From a checkpoint of a small transformer trained on Wikipedia: MLP 1280 GeGLU.
MLP neurons of a small language model. Each row is named by its layer, matrix (gate and up: input weights) and neuron, and shows model dimensions 80-271. Each number is 500 + 25 x the weight over its row's rms, rounded and kept within 0 to 999. Numbers have three digits each. A neuron's up and down rows have the sign that makes its largest values positive.
After each neuron's rows, "fires on" lists the tokens most often at its 100 highest values on Wikipedia text that the model never trained on. A number after a token or word is its count.

L6.gate650:468482519508523501490538453472499520507485483476508532518507539543513526471488504452486463512522507499500515475495494535519486495546511496516500514520499549490488483560509498506497502494504471486511477508505540501499485497507520581526449482489482499488522519498484538539536512449526516488501483505507473520424486507507471484460512479517551516497480465535495500532448497480566485467511481482459511550503500478495530512509500472486529493513441538425516526479522505519485503510503483501520479501521477531496493468516479520509514506510513487491527467499508552505495555499471528489
L6.up650:527462524460466485470446539499556494499516509464497460514477477544482466475484493498465485506536542474490541494546489518476480507490493485457467519491482509503494472515458483529509541501515485541517485543498547506542463475520523524518502532499465476456486484460454506518506515517538484566513526490517501505526485499505536528508567503492475496497534526541482510531481506483491503459467499470440520519471492486537509490503482530451472475502497532471507486490527532549466573500477505463514505492475472504526518474487467519522504522509515510529492496509505474497489526465493475518
fires on: "op" 30, "s " 11, "ap" 10, "as" 4, "ship " 4, "\n\n" 4

L3.gate147:524526528455480484515506525535460477500505467517477485506515500534455485496477499522507487508503486554505504514523496515493466466489489507479533501533519504525490445500498485552532537470486520497489500518537539472476549472489527485486520502458485457477504529462475538518527505466517479541454526531510510535495513520505497445476520540480545517474517501511505520483512456474543509471514506508474541512527511482491520524499531532500438466504495466496483498495470519520471555486492496470523541455510497470495515499491449497507512528485481472507474462500482518484448483490497517549
L3.up147:483523542483455512512526521518501482550522500509475468491430485475518490494491517489523438486495474518506520517439519506510475478492493512459468454485502478550438530525494514511531513493486491514477512470460516431469492470516490508487489516505480470472480505508457492469507527466485505492467489514555479520514495549496518485523541482484481535496557478526521516506558474492493532469458513507469507516451508481527498480505492508503489510476499513482511481496471495471476529454458510511526503496493531488480527521501452462467494502488489467496539504537489525521526509500492509516
fires on: "R" 99

L3.gate504:520537487474504456520481525515471515530513489495498474537531505511481516471492477514515473493499493521505489485500506546523479492477502491510513475514553514502492553478519505490526492502481514522530463450545500495483532491543521499493514526476516489476535501504509515539472504487498500502494503507504479491506533491516505516527497488524513436487498488513471503464519503498511487483488513486439528473489537514471481520449497534500471540509475525514548476493511542469482540470507478530505519506520515515496491475521525517557491510439483484478512455554491523474492478452504519537
L3.up504:463530496523523515481522545510520490512484486536516473493478503550531531466499509480536485499494514539506469500514517492498479511499549472508484470500489537546527528477461510478513487517535494495515492476538517464498512468482485514508512505501469519480535510527470491479536508502541543522456525493568508521496511515525488547534496434507530510478470498507475463448505492550512460426490549492463539496530482503485478519524482526458513509568480501537515471476526541469474542514464501514525524464486498490494434467467503508503485504530499498534498522520481528499526535509517487497
fires on: "R" 88, "II" 6, "ther " 5

L9.gate171:478461504511493493525541532536516515501512442514520543486511490482466501531492503484514433536482506515474503490500455485480495498530501498532499525510502515501491522508522506524504501498525517533493495490546507505500450475474494505480458467457473508494530498550550500468495465528520544518506510496475470479529517498504488480494489498507518516520523440482460485521518490513516539530551507477490512484523550517489499526505488534556504526495503480500494528526472488502526505526511488490486495531508494514489495525477502478511565484505502478510504498505498476482533510499525557468
L9.up171:495525491481532521485491479516527522471496498507519480528508485521570482574472480547542466503505512494503464537517486485486495497477493452487501495468507511499510487498477516501514489473502488474488511491503468480481480558493532486516486510510504525502508513508499485503517441559474437505502464509554502511504496513438478507520502442475511474470509485513477500530471509495523526517462502505477479496524503499518538487494506510453532438475494511513498501482501488497509531481522476520492543548492484523474495495497486526521474467486489507520525473524521500496522523521499490474
fires on: "0" 18, "9" 17, "0 " 11, "7" 10, "8" 8, "1" 6

L6.gate785:470528544512520505464476471455535506475506480526477502495497495495468530442470550540480500515488519503490521478498502496489457508486475484514474517538504547504470515475545531537466466521498477484491502527543452524532475494463484509491515494510518486478477535462512466558502523523542492503489562507526467537528475504498524478474497464482509533554485498494518544516475470464537483479513452513486477528485506480514490499483515473494521502536423547508499496482459524524531506576513499484484500470513478495458487478489453499510539518494507486522486519519497505506478493502525502439
L6.up785:495452506472541507530493523481515485532480505483511479511476449512518534460512575474482480483512510494505496498566432496519448550512512478525456530490469518516485500523529489503482515510513487548479504520497491468521501504541471493501505510560521528455476538485459460467478497471519485497493509505523488517482476480518503503488517521547480503492474480511494541495485502482507444511495492527497467507518504507494523473449485437519529475522500473470548492486521523542483503549503511512507534498462499523529488520485490522482538533498506480522491495478493506478482492494498493522
fires on: "ing " 20, "ke " 9, "ers " 8, "\n\n" 7, "\n" 7, "op" 7

L9.gate813:483519472522532482491477520494510508467511476526496499482480471506483471485519477456521498536459466458511481458435462525477484491493485483514515473510515478507497481499515483490506482487487526504479512486522516509456464524447567502493506490527495515460497515519502467474508465497518478454489519497509480459519470521535547481518526515513456504572501525523506511547504487540492563477501501496502466499438527472458490445540488464516506528464508482502479533573436504474501497473483510530510479495531475506528503523475509456509517481510515508500536486508500508498512453480462524499
L9.up813:549530482522506487468538488538545517426528491496510477490517519493471538530473466510509490517485520468469514450580470487481479508507523500506465501550487500460534535482493496503507502492539523490487481479514522491502517509506512518511523499471469528553480472499481524475552493537493484466466509551539536510517533509457495539464546534478479509531483511474494516461494510500461499539506469453498489483502524496489506475433482481501460487501547485465567461479449536523500539507539476532432485514518504478491484517489464485531475467524478504561490520505467525502486502490486514516
fires on: "tr" 45, "por" 29

L8.gate977:509471501503477492519490466460521458466536483503471505481506491468490507497478503528505460546474483493499523462482507514530516488522498506559482487559491495480483475493449505531512499482525525520498484464506519498490505500462532514488463456516498497507495505478480496494509455485478507502528485506485510504522493501493544528563489538501490513495509517505475499504465458450498495539515484481518492494497499491490475457445531518530494501490513507491505508564492539462482493512484462461493474507520510543516507450529503480492542466509531501495475476553513519497548491506465514489
L8.up977:518464480505472514450484499484504471545534501483524495522501493503496519499506499501485488506511466480461479516523501526509457499491522478457486510495453529506511474450523501479508446527545502503539516492491481542495473527495487541501509497452511486526469514519476520511540449502451503494512487481532479501454493478513441530515533487481540503491498521520508497491527558469508484504464507522465435570481526455508553545472495490507497503539514500526522509495499504520487510474486536534505477554522499536481568524485506498494486499480516501508492554515540514513514547510498509476
fires on: "(" 43, "−" 30, ") " 9, "s " 4

L8.gate558:550529513525499499447485531507468535500527484445483464497467533504491465475499504508487467514521509493483455480516467510509510499504465492536514510498516436526490501499455498508514495494515539480512500515496504491488496562435524499467499458526509521492490502514508522523482498480506532513474504508522514448495475527532508506459465474498470553452514477508493474499490484463548520505515492488479480512483527489494503480515546502516500551484487490525534479508492495502492488520503501514471522491545497510474510517500496467505504487503469554509520487547539537486488479537500489476
L8.up558:529519540552543529453519521507508549469516531514535464479546474529523458487486493491510501487555472472498459514528465492478509500566462503519507487481513521508533527488490533509492511522517522519485483505483564491495466485480518495507503493478493479482501493484473489488540476490518506513450507520558519497488465481483497500525555488532489456496447529515492483501492498490500527465502557499502483459507505501549541479488479493465535507536536527497530505525518498480487485477493517493510467517516496446504518504497499541527479517469486556422518462513473502516523489508474493484
fires on: "is " 34, "was " 26, "sp" 13, "as " 10, "=" 7

L3.gate39:490458545512487466493469483514505533501514450505525508485530484508465477471453512504502487501478518517513526486507497520532507514531494510521499535518526482516472480544512513513505468544501550475522473502490503500501514529504522451496523494476540550491487557524525505502558487515506502480490503509481487498527488521546506476492422510460516465456495512515495481505517551547531526448507424483468510480536485533546505529508492485499496520507499473481536458518496499499484521479545462487517489500486497486442502541549469515477519513498478514521472508510503518475521427479521514499
L3.up39:527491533496444505505531497479489553525471523506538498489467493507489466488525513500471514472469493495520491471569446457498505538523476489500473512503500520526536520498550464511502484486469471464523513499543489455512489510501531479507526536511525475556533508450534531518514503472503487479491539485474507460547514482477478504540476469511512494487516505469452465505515556513513455509497473517495527441536509468488494529510516510492501502546518514547508448507502527470486472544545492527489531468512464503496431574501500538475498473480504495459485502482496506493476464506527492496
fires on: "Is" 22, "Gar" 17, "Em" 12, "o " 10, "Pal" 8, "War " 8

L3.gate579:546529481541505466508545519498464461525508481482493463503524455514494493492478518471554517489541527526473467478472490502500523489436492464491482473498516489513456524520507542485535570498532498476485535501547474493510469513517509495482452487502489503495538518439483529498486446481484504472492558471516538491436528508487517523490541502506508495480511437477483453446517496489473529517485498507508499498522465549479485504474543507488501532493487476457477477504473493469458463496533525516526507488528452512512499485478520534503517503497454489517487515492514547498531451498515507509
L3.up579:446509503502513513501540480491501545496498518474506473518504488510504485492492506546501527445496496492500486503475460493532525454449470558480456433462504547466515510507505534527527487502516473451516568470524475520531497461529554532500499469462497486449509482482466499505503486480509506482532489502476498525547484527456473544484497516483495496492505466472486482520468492529508527531507486522550504503503512525517500496521536492493489500479480511478480486546517477505493481513469468488503481505489522463495502458515465540482515493510466486494494526487521492448504537449459537510
fires on: "e" 56, "eas" 9, "year" 9, "elev" 6, "equ" 6, "years " 6

L3.gate1056:564513479471521469518514526474508527474448493459495509481536508492471436529466518520484484498514504499495521548553470517497511492502485435528468491535520517551490480522485505539518492468506518502485483510516497495484512512472477458487452501467497517486500494498491477479477486538508496510484501511463441498496524493516475495472499528473493481539510486479500477518489467520563534503520498498463478491539526484449479470502547526513481500454567493475484489502494523501508523514481518451462518490509509473501494524545510472515509533479450535485473433498499529483488465510511481468
L3.up1056:513516540516512506488489525500474472483515521473512502568479435519481514540462480545506517515549490488554484512482498483509496497485505478473468481514481465487498543465508509495489487532537488465470465510513508492510502524466496501503477504487528494456505509480496523518502503499473480459502494544533545471511452476463496478480485498530476504525519498470526531492496490536496503497503554473467490545520491462487486526488466492485498525487554535517487524523483440493511527434550477487523490461508483504472484496495520506517515516488517522506504497514468452524445449511528485526
fires on: "sp" 59, "as " 8, "tal" 7, "tr" 4, "ham " 4

L9.gate116:522573491546534480515513487493486495497543485467487522525494503556458494514484466480493523494505474476524485462419483528485496527496533494493487487541499474499520497469466523540529494458550511474501556508516574493453528549515535504512506451519497486492497461525508495500513477500487524437513528520519511507483481509526538510497507523536477495516526490502487498480465472545496538527498516508496502512441514485480484475491519497488490516479499482509515519508503424456513495499469495546567449516545498499507488504487528482478495498537554480463489475471482485504501490515487524507
L9.up116:502519546473467569516526484456492517486520503508523528526544505491485497522501479487474493510525515449499519517503527445510487527464452485443485447458465502505531526486550506460521500529530468479521471506539499509485489508521494473486479510460522530498504490518488489493473488534517502503511484462523517474514503487507498524500515472526494489512473523509480503539483507500502491480507534505476483500516500461500486467472470477478497482509529471458509472486493468528517449469455498520518494500484503489472521543507476476481485520453522487493518447509458475549544460451486505491
fires on: "tr" 50, "Tr" 25, "por" 9, "eng" 6, "riv" 5

L10.gate470:470516469514502488525469505490488505506498462503441477545451522479482495512519565505523447516490455487493525496482475527515492538490509494535499495495494522489459528551534514491504505489515470491472474481513507512564510509526517479483512512452522503473480490476518525527510497536501537478471518494494472483487544509517502516484511475543512464510497533496463488501507460510550537471487502492466505497465445496507491503470478471517518513464482536507494491509480500559474510477503486481504499528467506532461528521502473447478524531503484513479465476488544495523509512482532494475
L10.up470:525487525474497460500447537471506567520503500519481510496518535496454508510514456526471476483490497530492488481521478524548531495497508472486514494493536505514446545524501458538515495488559520502484463497495460491468522505537472514474499507548501480478478494470479548449523489521493497509500500520480499505498530458517452512521468460474530504500488490498474509497522490482523483493522505480464551470464525496497522499524499489521493506472474506481500502526501518490518510510469505470451498538466493491528440512538498527500501514458488496493505490493525468523499536527521526481
fires on: "k" 39, "fer" 19, "K" 9, "Mar" 7, "tim" 6, "k " 5

L8.gate80:519521494529510519502489488520504497454532480494488520472527530560467476480484477498481469533505483485496511499496459542483561527513482522519484500511533483470533475477456533483532496469515470487488510505505573490544486526472519509479478460492499536504501488543475526452524445529484519495485473514492518500534510504505533482482532550511515520510493500493463503537464474476531523535500447486493455512497527472469522471523525557523478508499475523493444512486434513492528516501485475515447471488497468477511444501512476457483513476503498504472494506490524520494520500513484520481
L8.up80:542541480469503476483504479489514478521499501451519466505490561489457557464489483468519517484523506533500505455560466505504487499489561520531462557519527467464509494546496518529484527531520525479469458461490489508477486545503497508480451516524481490505501491486508493475507495504527509468494545518470464476484523513481515431488512526512531536499462475503471493521480468540522501518510473527519488509492482536482492503462518499498517524506479493533521545485502501521515536495514508502506495518525490528556499519433515516511517487490504484524506511523500511500531499538536511541
fires on: "(" 30, ") " 20, "tr" 8, "is " 5, ": " 4

L6.gate231:468480496506480530486505482486494522506514484509502514476527495504547503515485496513507475541494468528472518482526523491545515511505520479501473462521478524497504496485538512521507480531487529491515501492528490466508479465550545503530468454472534461502516466525470500560495489506456499531489465479523532543541510455490508510531487518496499505530507506553469463474495525509531488511500488487497529514467486482515501498429498495504499522528497489449480509523511525536469491515480427502457478498480502496511489533491482492522539471543518504469519509480508520473540514518495521497
L6.up231:528510536482503486502523492517494491507471479494548521502486510497510535474496491494505498522536501518487540464464509505515499454502506453512514492495517507459545522460531480481536512479476501493522498476463467467479470533467500538474506479498455483536469550495510497509497481543510479524510460508485499471500483495510523510533529488465474480518455498518502551461517491490519479470502509496490510508508437486483497498512487511514516466540451491528493490456522511462460493488443496506522460525510451554466491457494468510500488482519551480525526553519486510509505471496451520481
fires on: "." 29, ") " 28, "−" 25, ": " 6